Weights of a small GPT-style language model, trained from scratch on English Wikipedia.
Size: 14 layers, 8 heads of 64 (4 for keys and values), vocabulary 31384, 72.2M parameters.
Architecture: RMSNorm before each block, untied embeddings, normalized queries and keys.
Training: a variant of Adam for these matrices, 1648M tokens.
MLP neurons of a small language model. Each row is named by its layer, matrix (gate and up: input weights) and neuron, and shows model dimensions 48-303. Each number is 128 + 32 x the weight over its row's rms, rounded and kept within 0 to 255. Numbers have three digits each. A neuron's up and down rows have the sign that makes its largest values positive.
Before each neuron's rows, "fires on" lists the tokens most often at its 100 highest values on Wikipedia text that the model never trained on.

fires on: " and", ";", " that", " |"
L7.gate574:130106124125075078147144124155145128126115110101139089192147084100091120064093121072122095127132123103139146154091183061113135189141144144156146105167155097137128049147145184114153113165098163117138121146128143134133153120064124152140151157104096115132177173101093152131122179145077103163196123160179147067149105158097214089081156135170197087105084137130146160159129133109132134088116138091128142151179148085101139113146069105164180132129134078121115125194097113180100155127112096125108134176101092238120137123189092130106129175102128107098110150118165142156083109133159039140113137119070150117084170131128133082158133149147109126122141153180127145061093161105118162118106129065147119093137142100097157149106165153136122125083118101152120187165175138139152133135124138
L7.up574:181149139063124123063096165187114102150176140152163091145085152123093075144142137170158134121179087088096113139137139129128121160155081156130130132134120152141187094143138132148155098136107150146180131166154052166166157148135156028103114076101149149103157194097158102158107125110098127159123141075109068156126064111138108112103170113113083147147108193137142119136165130070086192149093177075173170155135118152084162169161138085141142097097179099095098096152100129159089099107136133126130139100080177111152185099141078114111146163111168109153112112128108105145180135064133135150145121085163088119061112106121108149137118110123120140087185184067071113173080201107054146118088102059115106120151112143130147134125140144112104139158131121126166149158132088135075136156098119

fires on: " |", "-"
L2.gate979:112099118193095081090080143134133103110105103139117184147120129119102158105166127097104148118134118104106146127106066156134153051128161108149181132083103183145153075123138137167101070163160150169137192126183084172150102163085154155140144130098163134138148139174072109089085116188157144178144069129141116057167129160137143110127106198166130103085148159163141144130152150107122142134165102117132189093175102171120121135107104090133109081139150114082125117168150205109083127128133183145086120140134117165102078130104156116169135146074091142143167145219126077144157167101138127155142105031171141123079104091155114163172128080125203155080161093116144075113125206073092107097159139132114140181106114069114125122128107193068136060118182107206107095115124107117121109149081143
L2.up979:125092195131084104160065107173159114133120169151134149104154118126160161112100166090177140126121143139094181139127146138199112135187125144181183175166099138045173121102125143127115110089049176162123195091184154177125115160132169120208069088086171120153106129144089145110151144100106169085151191158147143128103091110110059176101111087119109132111190112084153150088123179130116151197118104104133128075170139140125118143085155099081067150151095112165090120117154112092067129108097107158176151141167105144140139115103168090092131157151129136153103107161133105147165043095155098129167123068103145133169155083159133201126131136118127206168090099132177129100107203113090163064100068112105151156179114063153101085135088184120088146044148198138119139144152096095124158156089150

fires on: ";"
L9.gate44:170151153121170151138139217116155138142157172141158134141146108083223136111054078105164130122102086090152108144129142085123157084141052069121121101137145142159164087111074112139105189097132125155049202119123125125149163147145128112115152169184125116145154154088122129092144137135111103150139072169135087119102139149142190080151100119219098142085062140190185112113136094109137157163107089105104164145156117181102195165133105146134089158195134121183121096165058181166181084073088109165105063177162109182099107052132122155141101128159060130104080129109130162196102123144156155147135147098159114135148140083116099101184147146131154145150105057084081144147137067120133149139100080072116129150128124153144127129118131127099114096102139168157150158119118115120103128116190157
L9.up44:124129135153171136140095150176144101062121105121168108163080100100144088135061109092166145140203068144160200108117132130136180098166124116125169113111105105164147178183171157127034131175133109162114122134123142135167129154163152197131051120145112097047105151067147126105171146153130177086098123115090120168139086139152199126108157116105143135191093108159169092132022083152111107099077113069141141133120123144153164104128119184138098137128142162166124145110157091090117160137120215106113179138132040110078147121135166125148133159112081108138110164110152184132196106087123098144122173124146110185110170076205146126094135157163139161132151085126061130143105137122158183102123114163158173120133143125110143129094115096109081152076098149128135162190185164141082134126132152

fires on: ";"
L9.gate1053:110152146154111131123118136144130120143135155137143119206115132088103071102129085144186122125156109136106182124117137115143155091110148127139147125081131123160155108140157171100108159167140107172088172066125159170178216135123161135130170103115116082131157156084153110147157173129152106171131144095159080107195086111150184102180141135149074134084094103151106082083105100092188158175122177093127124082220139108115151126147081111073111115219196099106106123138120165131076121114157134113173115206092107169091112127209159128147111104078053169102138144100113165197144164118107091105166111095094134161114140122134117079150142142118138052076127086136127109107091145096104109090102148092109128110134084112124085102093112104148154160157123189117162147189117122070139120084142125
L9.up1053:167084122160157095170103166136136122172142095172173109178154107103117077079080089114131136126163161119141236121179169142126119106111101092121095135192156139110087134176127179166185162152122149218127147112068121174144145137142112122103099184165146081155099131132131152111116154115110038137136180110197101149126080183132164127121144057184107107158149130073138135114159082127049181147151140066156149133113138137096152096089164098105064191100101153130124132105161122126173123152135130142083104103077104135053131117114107133086102135097111134136069142155094116154168190130141089136145147180148120135072089146118128104140131076133166130101077139100125105137145111148126169122128144136132114101149141177114128140116153155156149145065146094153143120143134132135174078143138169

fires on: "\n", "-", " of", " Country"
L2.gate265:100104103187108067089100149110150080129094078107146121124180164043097135149127090107103119114134126120152138101153135123094159089170146101156117109097110191133129135128153134115123101176092160155100148128129107158162130135121128147121158107126123096141173106166078079126083128134172154118149062091156158120108074139173123111153147154194160139155193182102132198066135090083111199129185083098177172082142106143154172090141096144125137091100119135139116071199153116080127180078126140108089162132155119180098100139170100054084135173121120081155120156210086178171084136117109116139090165092095129144121081113110082066101164126124196184132141131110178069161125124127142124104113134103161170141093094112040175144117124184062167111102172101134121120096171133109114169153105076
L2.up265:132125164152123100162125054137134182135121162121092129085151076103153127113110127129183093110128167206176135072178163098111111124142137172110158109150090143124124095123103205150094166126125142168144150065145201125093097189159178109127103140107182136096117140108103174095163197056096154098163187191145132100107146135100096157088133159103115139167085163123087049083118138129174157185069141145154138139136086127079155125164117061117121150138154098137148138132060094139031147139127123147107162140100171181107117085115138087132153098104077054130099176113120094136122160104093115144143086130130121145123154077129109161155174123138150172109143095120110166119106045128096130117151151094091144141154159094157082138108126101089118177159125176093170069174140133057143126101102133

fires on: ":", "s:", ";"
L6.gate668:101136174083109062078143176088128116175090118122142149151076154130201189180131096116093098123132109116112084188132141124133149055095162135112130136095134145125099147126131139122105105119153123143111147133105112152180110131152125160092119117075120113119107159034045156123120150147158141172147131111117073109137156152170160126077096056151141157151126161152154101129162101108143202178153148096170127119140131094070170113118109093155138052119152129130130114127098187191130198101116133161132126111110147104099112162150111119109167066072053148125157107151198136169093132152145115080138131118137166141117135135213150152149193153128146141099119124096130094129132171067081176126046096097141088167121111195106136163133108160150136139179105117150120151149142131107137111124107140
L6.up668:165092112138096071121122141145085132184134143161117179159113172165178108071158132147130135102140179132149120152078141133144142166142132179130137178155109146108087128201149103158109159116060105112166139120071131120127126155130109143118071124097199063133124173160128029138143157125133106093098128072187127138137125099122143119187131140167086075101112117101122060149221116136076110089108096113101194111131124099121082169100110109132118130127105128139136118164100045172150171131111153121141151059087119134139104137152131119135130112125111128090093147135181152136148149198102024081113055231100171105090157102143132145149200063157097108130177153153119096107115069130122078155102100134123096129143141143125172135064129105130126118147171196067125142209168126135137142108155147

fires on: " which", " that", " of", " who", " de", " |"
L7.gate166:115125159140163075124100181156150168125172119042132178097124101143153094107114143153128185107094130127132105140148151112078105170144114143184148119165147081113104142142125102101161130137130118127146164092166095161170104119140130137110128159115172120105181139143093130161113166035131095111105103100132174142150059114207170091105144149102151153142168142136154099107140097110108131135103170111144091109082144149101134083101138131127074099119144131142098128153147149116137084108135142144084110183125185126063136189142134138123126075093082132108159119143161073130174139112146123126152136137102159107046156134127159104155132119108171091108149046106199074125081116105065093156126137086155069076149074142131075141080146200116136138116168164098144071104123103121168128142067091
L7.up166:126179158113174127083101135159159134141166146084183088075134086153159123062103170142150110185140064111103120078105124145078088131153124148111182109109097176116146097112155192059095095132129174097069167127096150142149117121108105127144174120109190162096108139125104165116096080161104112186114111167124151121146107106096137100064130137167124137134137161106119123118147169051142132148112119148107087107083145118162136093096094138070129113079150112162099149108119113139069119124182185135175093139116128164123123163128078111100145111157201144147166160149140106134107126148135130164083135121145156151116067127197109136150142091081166100163128104072211168085116136145166114089139168133135126073113161146120113143145115146118170109132139132125091110159092087111128126119115155

fires on: " that", " of", "-", ","
L6.gate500:117177133105126145143080083114122159108082107118189159076099088158093164184103093145077172129107127059071156126154082161146101099181114113202189117121158159088138151144092119122125132143098116152118186089109107089155151173115102118133112147124141105139132153107063099162088075139085125099161155103156152154095125131121196161133060120069097198148145203158117136118144108105171160172108137076162115143142096130089132113174090145083161083094149148139117108136140103100189144050123151099113161122125200094121126153107050142125134108131101102157157160137179056140143105106139118124149083122114105118080149131072140099097176145073136120136148116135166137126102105164068169095125116074176146093117112139063164151172150158095121144146092101141117160109186089119118122193112089
L6.up500:121110092097141116075166153080130132118138052123146093079081082110129118130137080145131141186149102075128068110127138112155119081146105132143163115073114146130143146159113101056059137126089121173070180148090121120121198175122159160143114097168105138155140171142120179090151116107142099170190113079150158144163146013151168143092137136130143156149142203141169184136123161092150120137086141107082115126118129142161168136079178151159093113111144122106102144154118149132126131137139118157123150104115126155092164120105062107148129084082122154109169180098178102168154122145109104138133087138121075189180160114134155065160165097176139130186150132089153122179151107110098136094129130170115144078166099167099101121164142160135146072113100119070138064094114150073126079095125185

fires on: " |", " horse", " life==", " Album", " singles", " album"
L2.gate142:120068097192101086128093202141091134182163116114177111174170116049113105070148112156078144131099133088148124184151112121105185162144173182173105136123115152137089155152102178111135142116134186175139087110129103186137084148128124122134127134131122136131165099120109118124129106127133142159139121121112155126182117149066141128104070115167136084108114136123166119080156118066122136104169110111169148098136107146135159144067075149103104079085156143136173127176117104184105098144073133110071182125187120162114149100124155085069142140096092094096163142130174157146134125085165121163165102133197118162146155103109163140181149071162129121120217124123107077134065155105116106115119156109139103076098082163077185107081088148131169105149125135201088079196113090114181121135129092
L2.up142:133064132088066121116125096162163130148106148107171084172147094117127154224126168093189095172132137159077085179169136167200091087108164148138166148215126168088150126136132089156113176140095147136129104138099155162084099149125129112144140119106172092145104172125104178092161114075129101108124077147084081166061125128097078152113119099120098155125170067126152119094094160093145115187165178163080188127130128112097158171101107114154132131165140143132085116115140118165095143115099125100124130171149144061125080126147114164106129115111137100147162157172094092149180052138168121065181117094116141179194160138118121191092144125122121155109177179110143133126071105161141109102137126153125206114125177100146111117126155111104104181174126152196141150161104090161145099135127107

fires on: ";", " II;", "o;", ");"
L5.gate1318:107111119144115135115101171114194078161155131135145137141011156130157132091147123137130143114107114147067182134109078114139078076060069142097161110102136118124146095076164172157104113138158173149046128143186137177124149121137116107118119123117102146170189172036102137079143099152120076166152163128121120109134141118156192096087135142165128121122143122136184103133139131107146094132137133069152159121184169125100134104100140151111114088174157139153108128126085146109092134108112125146126095138068149158110173110160149122190144126177087091085141135135130121143074144166201099134199170067108111116120116183119106114105154119095170150084124122089129114106111213106023155163142161105118082147154170127154098138147076179155134132108121080180160111135129153089178135090127175
L5.up1318:116105126103122074109140201133146102107114164120123141118098117078146156069118152191113134136167101152178163150122099110086159100153066063161145156102131121132140151177104143133160144143113123121066120152122076136189125185139194162124137147113151070100137164119135159101062187153114120072107149165140160146137083156146130141091101135114105080154169120155110084152172129135138137114141116072075158100113100104147217180117154129128138169134127078150149122146133087125142163171152097155139096069070101158104179071137118141090111101106080108106179223175136152151146114121138094120066138074187140162128106142122147025145078109063133155110135129104074097154089121142123149096087060110183138106090172098135160154105170140134164142144138083172109192074194173109130140154140190

fires on: " of", " |"
L7.gate1156:092098120110119112123129095180128125082147091079124131120152123153088128123165118129138078117144138151159167137114125100149082100137161160093122090095128140129119123115135213081087080107027139153176139105111057165153112051124177174122124084092123102114097121154105106131105157086095123094138122126200168129106100120125146118106169148157147073083119160163168129154143189071114149115113112169080094153125046143149113143116148131109127156100142132162116113114154173122138152092173128087114134168134158135132136181184096127144175098146077166160104133114161071169154101139142140121141096163144125131129156110210105092103184138156141150149113072185199055125127135075114147078107112109095161134161141106157124106107180144206141143125150124130158095052110095127123177107077120
L7.up1156:147152135129090144085128139182134134115093078151132196098159134050123130158092121155159087186148117074104096144141159110136125150154119099179099206124090173141133083131125113106124147124083098145112175115140171113180175178080118131094140121195154117143124103129127100128126149151095115133083141046095182127121115079106107114134155103143112138131156091121153091090155172093143153134100118142083092081148149089118171162137122196103154145095169103140147141104126130160145153110108112086087134151062093113126171099099108147125174136105164155179138157129134097132163159138071162121093134123168156149118132115158119121135110129132113120185167085076110116135103148140134226090128110115189145172190172190093132116132124120114101163147208118129167106078116027111047147176137157

fires on: " |"
L2.gate711:116125157184108122131117124197104086123157135116178179146105172086065118140136128083118136082130117113118184166146088140098130045165160095136160132116072158115155102170154161149195086135147146170083153095182172148134145185159142138132086127077119126148139168102127124108075144155162155189182100100099104102119106166139116155063101121122118096086213188117225071078124158139146152128169088111121161081174173203082072133094095114085144107163141104149073152132159187163080095093133160085094094101134102140086133122118111139178159169056121154132106207156116054143145140057124129154124109062152123171080108101150082078115122121111171161051096092132150104106113173076067124111081120087141154112134084084117159138116107199119157079149132135184136164104136094109174121090092081
L2.up711:151105165200153111185078076156087102101125152097143158194156131115127149139121168095165084070124104106122153140138157132124141090105145108122139122163090130099138102132119149125125070122159090162170187010136114159137087180111160106218081130147119137177132120151144090066114128162113224116118140197102144085111126170128098133142109190063117123075196137195083147084134157125122146176145066146149099095135173078113087111101087095085135093135129081153165169119110089158086118125154158150127125110168134151126140097109123111080154153116099184134126154120162055152164072133163122076164076103103153092125129103095058133161162161194140172158122104137089136132152138137131126152114119107158083153090056118113147178116133180128110156154135139149096104189128071096122135105151095